Part of a small language model's weights.
Training: a variant of Muon for these matrices, 362M tokens, 5527 steps.
MLP neurons of a small language model. Each row is named by its layer, matrix (up: input weights; down: output weights) and neuron, and shows model dimensions 64-191. Each number is 128 + 32 x the weight over its row's rms, rounded and kept within 0 to 255. Numbers have three digits each.
After each neuron's rows, "fires in" lists the words (lower case) most often at its 100 highest values on Wikipedia text that the model never trained on.

L2.up162:144096139137166136122109124168147148095108136127125124100105069130120075142137122134183153082126138135151082119140148116139118099119171091121148113136124116172046129105132158119075116089180084168164176080186125166126205144164135140145166131165129067090163097095098046159146105151101183180147125143148171138098105147150125121139150133131182109144170110163115156103128163000098118170133
L2.down162:110099123154116126119131131091148100128118210133043157121090152156163082167166149141124093108112113081174184123099172072145143125127087183130145159080105124104149131056161154137138083116188125143158140097119121129103127042181081142093164126142090153152154118129080170149158129173205060138136175148098177124144178132076187146085088087190105123121077176180097125046132133105117140070127
fires in: "was", "were", "at"

L2.up831:107142141124132156147089142116086141065115091151095149080082109133098134148180117132163150117111140092143179150119149163195102103203129121135138111141085125111088077154145134129143115113156110139141118059129144090165130147150152164147098137135119171130127140139145112157055138131130164167129129116119181138114110134086092170082173161134123146166158121140068200132116140139162156152094
L2.down831:144151079183062108122157132110141133094133106154124099121098106138140099157106149096167129148167160104038148121159149133164103069133076144109110135174095117092118043121145167110164162168137146167097171126109122125096153150123117111106084105134086118199122127128117157103146132153194113192104152123150138150074150198075160226150090145099083100157105175136078147080144134140159166130133
fires in: "at", "was", "by", "from", "is", "on"

L2.up297:183141067079145179109159139145107125107158086089110161153145118107143069121109105055101152129129112111154093147160140157155141105096172117140113122170137147171124110139120058151105120123116060128176169106109123092175170078155119069132142078137141118144141144055139165132125171126124080086122107131153063098133122172143145161183156167064150117088160136180175139086075112129149170120159
L2.down297:126177054102189161176099188124142123154094106141085163120095101093122154121093127171109119149106097117133056133135160108129108106103150132131165104135117132127069135137091134142151118094102102115156113136133147145183193125130043116094168120101151104162116135141102163195190119130166070086167138099162066085133126140113154122111119124141184112116132125146093113076084143144133180148161
fires in: "are", "were", "area", "areas"

L2.up515:154131082087133139068202124162170109117185094135204154157141120142101199159111136157105181151137139108167121066100156162126091129108126118132149105078152111147097111125098115069143166075165102176142132108155143137118169136083129136147112132144117130120133096112094138132056076090135146094142150169117137113134181180140178067131181072103134133146071154131118103126100123135104118215109
L2.down515:119090128191145136127096126115142132110152099119152087130172180160108084148149120173097121136112114112156172122109116094125093154112115041132095170140070097085122136115129220115090179187146121152105138170068123115136189084104129078153124122124144106121090132082150158158126149168171143101201118112163142174087168096117132064134107120090155093141184208148116116102130077084120068128171
fires in: "or", "and", "races", "of", "performance"

L2.up535:104158126110120173136105149113132059078079095153072155135083090159150127106207137120173225084128180125116110097099130150111132120130211101150116112146082111123125102138210113175106147166115114130161146108110102118148084114160072188145104129132150139190154065130151096210110106137038165154088134094134126108145105137115121135148136098106131182155139144136148101124137142124169147102143
L2.down535:145115095134115139110098109097162130119108129178113134096152111131190110170078125121151093188149043146118146145097083081133058092122059096134134173124080127131172108145135129112134117135123133179122154113111137127116105107059125114114158115152029161097103096123113164192135122201163146097117122091168116142123150126163078144171161102157127038153119167151163098144173140139135148139164
fires in: "his", "in", "at", "as", "was", "university"

L4.up15:166107081114130168067109138086073151154111100133125125187143101123149088125191072133118148100188121153169113158077083130131091105089109156071106166129141153182146141124128120113128141193132118097115162126140105083144112185122128147094102141161160137090090107134135152077128081140099172119153131129103190128094108162190164153156170161129082135123086132116112156148156126134111090081104
L4.down15:170131134126106091130102154110138161165113139158136052090142107133159132063138155124143092108065103074145125135169222113138135102146134108115083176128102215079147101142101170078103144123091125108145147093148127188160143119138111108133184153145127116089126102148175120097112159159158095155072136197156165147120094040106162149130192138102163137136088158167134152079125098143113155127150
fires in: "they", "there", "original", "originally", "least", "release"

L2.up75:137167122135152128117106147143116081112123114078119153117147153084137132081154149161148172108155108114166158146042122110093122158124126109094069176138139162126164118083146123128093108128116145134097213168126171099132109107108164130141151126099124134163145083127091172095130101150084184107149111147120112123149106089122209137153137137154109133110139102126113088133099143181106167187094
L2.down75:131168150101147187070109119178077080116164115111099140101094158061125136110129186189111138120206115129136129078134099109148130172117132133065110090140114109116129146094118179089139122157129135090136151169118112097190121130087151120108132146096116133147107117142101136046181122159123195127116094095140129098118114083113174153139133152098088133164132095142125138158100114150142104174069
fires in: "who", "which", "when", "between", "where"

L4.up127:165135144173173134128101135134132135037161146162108134083140117127145123084120117106147111111117115148107184170104125156110158138115071132045135101090129114164107152153152152175134121111090082152114169134166130081066109191054136198099116180190125140086072113106092142098146171188062106149196077159111098147161077154108131150179126147074147121134088108155150170130097105163132142146080
L4.down127:087114085097125123089142149101137172101107129160127090113095093161063120090126150131124160153153127139174125097157139119196098128137216143152125119112153158119146134126123166106157108121117094109158143135156123159209151101166109188106146108110118146136128211107149078116096144126162183126078126136159113071145175143104192117133179134169109094108145157106118088153172077107098145122186
fires in: "these", "they", "then", "includes", "there", "when"

L4.up320:116146139106188103092146142082153168066081161171162068108135129133070157150108143200101091144177131191129151139067080125064142060082137092165099139110101149132110105120086071128126177103126166134177131156109139157157132124094155103093152135129098119122143149117126110095109145116170166125116145133114155151069121079124134183177167115141165114123132186121120137189115123115080165093097
L4.down320:067152130104171048120166097148113113193081162134110089129097181081168138111142062089178142102074086146086255127129117144191095184132173118118198129171131146076136155132102145149091170140142100124067098172125083156124145127154154135121128203108128119100114100110125126198148104145076118112127101084119100126083090173122118188104187148111094168118124166108152132093134124096136153082137
fires in: "while", "where", "highway", "season", "square"

L2.up66:164127117134158101162106151095141051158170147089238156181179152098153071097103167100102169095120157137152117095127078135098178197058147060180143122106170128116102146142067146140142183065174136187151135128121127178110130074132140124125136131151138136117095110119054084149163146136139159114158108106117124117115131173115161057150181116129115119146152141164127153132132117117117133127145
L2.down66:093110118163146103136133134151118081176128144165203147142146127168116076150107112111110153115093089130166081146123083180095207170104116074173159139145145095123177093143126167173191156065168161132109171150127127130180134109137157125095118088149169122082147088095104130156122166178127152095102124111120165140114141115065127101182135111087109132120111128139160125082159115100118180081146
fires in: "or", "original", "originally"

L4.up263:126147150175111156051162113082087131157148099159119154130108113149137185129131089125111145117134125117093145080114133089160193160157177104126113092103089186108126144134121151148115104152151138098134143122132085131115075130150125175130218141121126096134156140183101123195144121139142114114074126114153092129111143057111103126180152193081123106156170092113047175136144135130140107161137
L4.down263:146112116136081084133055099123142157132045142190076139071042168080123051126157108119097086181125079092100075130128120079176110192113150137179088090128112136133143158118124083190136082138114137151143151156126164030107149059195111133137108145141181135120149173146116161153114105095133124151121113129216095116130120180161124143094129198174103200175074098177127090111110127150064131152138
fires in: "of", "that", "features", "with", "featured", "feature"

L4.up790:166202173100084123163224086152093152082153155160144124134133118094130136162097127245185116084130156153081122142143107105068136174133144139109101065160114086107147131190116112138161178117136108129121187142117171127140105110121135120152162082184143150149154122126120195118135180107081097092107109099193125120153101126117091119108126201063103134108160116105138124113150165149077117160128
L4.down790:171165100119109125126135083117098143137088097133125141107090135166159063098129133150164118162134112153124136082100152151117046105180085125066129110106094181156145122193156162059138131162118117073101114144096112122125131112134073125105208142109135126166160160060109113129117127090146145117121156110147099126129130087130108137100110151076091158151139204145166111114121150122114119140157
fires in: "two", "of", "three", "where", "that", "had"

L2.up946:164128135058100170131160117148093188136146149174111119114131133117176085176117129176133109154141168114128116047074096179177095157120131173180140090165163094122115168117082077094161104104155115085152112039120088103152158174123103181106147140155123109111110174118138166076124134179148158084120150145103165120127123072109120164080083125160117122108111157147107147097090141189060098136122
L2.down946:120129080179171170182122148146120158128115082099156164068192132109134147176055118109129127118148151144141175159166113180151145152141166092116112106140091132075173087135148106174109151156129125055106196138117141102137138167041172088123153060098138160115099113135098151088080167180123144138133107148115128154127082099140134135147119087122076154119131080081120159157112106106065094135070
fires in: "by", "with", "the", "it", "championships", "clapton"

L4.up587:120119109108163115134150103178131077121075130156094154109107079120086124077126175129161155141134117075174138128098119125092075191135193087102120066171112135135112142125114106091133117103185120125148142137132208134140085108192112136123119106117179159128130039081020094140140146135116204134170068121102143150131136139135105139135102068139126148135191133197120120113168199139146112150107
L4.down587:132133107098132163113067108075175124115157066107145099146112106123127085147082089144114121090131119074141171153119161114092088159127132089130136084047055101146171089143098110087185161128140121119200134167145135134108177148115091136130127102197174113092131118159197138152093108141155096139121212115099102118108151126057152177139191114133097124120082146131085142154113133135146167165095
fires in: "he", "she", "signed", "his"

L2.up374:123143146170130158137117161205171144152095196145116144082178104134106098151075143129143200171166124119116121157113136044130097162134149119050096132143117118148150107054155142098139213078173104094124100122106199145151147065204118115130162176219182127127134054121130118163150103120113159115126125146092132176149095156167137175179144122150068108043122112152154134151110152109174128189093
L2.down374:117169163146160123181100142183091122164115158146115144116184112127116117133108174195094156150146131107118100118151156086152097135114116113035106126126150084172189137074193109086121189111154085116128105111108192207106142093174128134120157201175192137109147071117115121144170133129130155120168132164122172144135071139144141156184161162134071124065158139150126115134130144165138056171109
fires in: "first", "his"

L2.up577:144114137115132093135078061103109178153151181098186111118126116164196156145144165160164111158185123141161106116113104058101110120156104113093114161121139134126160104148055083110135087126161174132173128131088190142132118160153129113145088111191121080080142093115088153138106110100076124102120168118097075132146016093096116162093083127118131155057131135071143148102172082106066178107135
L2.down577:125110186131139135106127166132092125142094135130179093124150159169124154157089123097183107140064146125117188142075179156122115102141107148169129118110091089109180147139116114104122147088127185125129165144171140118145122188110136099142134173127103109121152189133094125033174154067178122168099084117168124111136117102177105113096116114169100159121127192099108115081158184120085096145142
fires in: "career", "where", "when", "square"

L2.up347:168144085146107164184075157119148162096110167130095138100112150131179122189030070144154098117134142124129118113098159143160080146153155133090112115080094141123150081095129196113126134137158121075110135174070127108146184109153094160096138119113112112130112124148131156126111163100118121096106143088107121161211075132120096126162094117087134124125107134123123126129088121108108112120068
L2.down347:120166149121195108100097120127102112138199095131177154128171144098122152116136159092145157119084135130084139136115128171114102132100138126116099157134095125124115152174098148103077147143107132131146138160121104130158139140138133079102046096146182137107146169046095106141111103121122133127129056148148152173115089143155094172145123123125187098120106049098072175118064159169122165102093
fires in: "s", "by", "species", "the", "and", "also"

L2.up933:130171042118089114164162139153084107128136179148087164147170134115170114142133150177098186191092147069165104154088172140146120168099124088119150136124154164109135178123130106146119110160140063125198130156081099135101164084136144138130099123157100192139152133109031130107118176149101160125117082113119066096078129129132115098117159146157159112087132128158183149102094116119104143155110
L2.down933:158173053091094092150123149133135134075159185153047134079130120118131173129100116139112158115141104087143102177103149146100147155160124135144156163121143121099209086126197125162106110150149122115109124094144096143114152092091161171164164103188169143148111101114186142115132184124160110169108104180148105137118138082106107102091165062130085112154127130105135108105147077101189123130187
fires in: "was", "is", "were"

L2.up959:134082125095140109108063135112119152109146129071112171131164157109142086124162168115161150177157145069201136106131121159126151120170074169129130168169095186141087063119133081076171178066112171107129153143124149158110113095068119152169118136138177179168149115070143158197111115106126155101139164162132062123150114113161146147126053181155112131103157159190094092153185087166137181156133
L2.down959:121107160135134093129093141204107095075088057097106131137129104083122135159181125109179134171128146112146137190098135131115078157131141174072096120188118105112156152114166137061135147143111140095148145076162100171172166153091138139121104166192127154164117121108102163172126115098092163105134094098139073112153090129114089119097075184121144155119066133134153088154136184166085122171162
fires in: "where", "when", "adhesion"

L4.up697:175138128170147101162117152139104127087052127133120148128089129186117099119090082154178135057126106099123127144141158073121173118166088114126061116125071137055179148188136095136171075198124153185119093117112164109118054062091138153112087157148123183190181118066151138127085124135126148141156125190128105152131163098138103064168133157188101118131188139165096175120146111112145137086138
L4.down697:109124121130168135129152126132159155129151163130091095161208073158170127116049144121123151137152129057140164135146195131087101103101135123131187155102095075124149122166097090133132075092141157138172083142130167151120109186148099126145138082162096152112124119125118125138188137149152166140131140140106128097212099139142036131135111185170101139109112130129070148194115114115168112123073
fires in: "has", "had", "is", "was", "have", "be"

L4.up351:115144114116097102134097128119098121065114135162181099073167090157106064106171072074100181133108143132086134136087095078111159077096129158109189074125131163220130102146138155071158129157171144143100146109140109120143095096144085137128103146128108088103112151148141124080129158098091178111095078146165138119074040183149149156148140160139183126168188140095081126146158101147149130109113
L4.down351:141131156113094071124156136102099160090175109128176112119120154153139117117147145122134117115137145109066149162146135139178138124155077135145145130109105125088103170084124147183158126101100107157144152126142118200084121140153143119221177120150154134145107120127116116129135089145063141066131153163184139098105134116104107141201138150081155059057149149124097183142055097121141112112089
fires in: "they", "these", "them", "there", "aircraft", "their"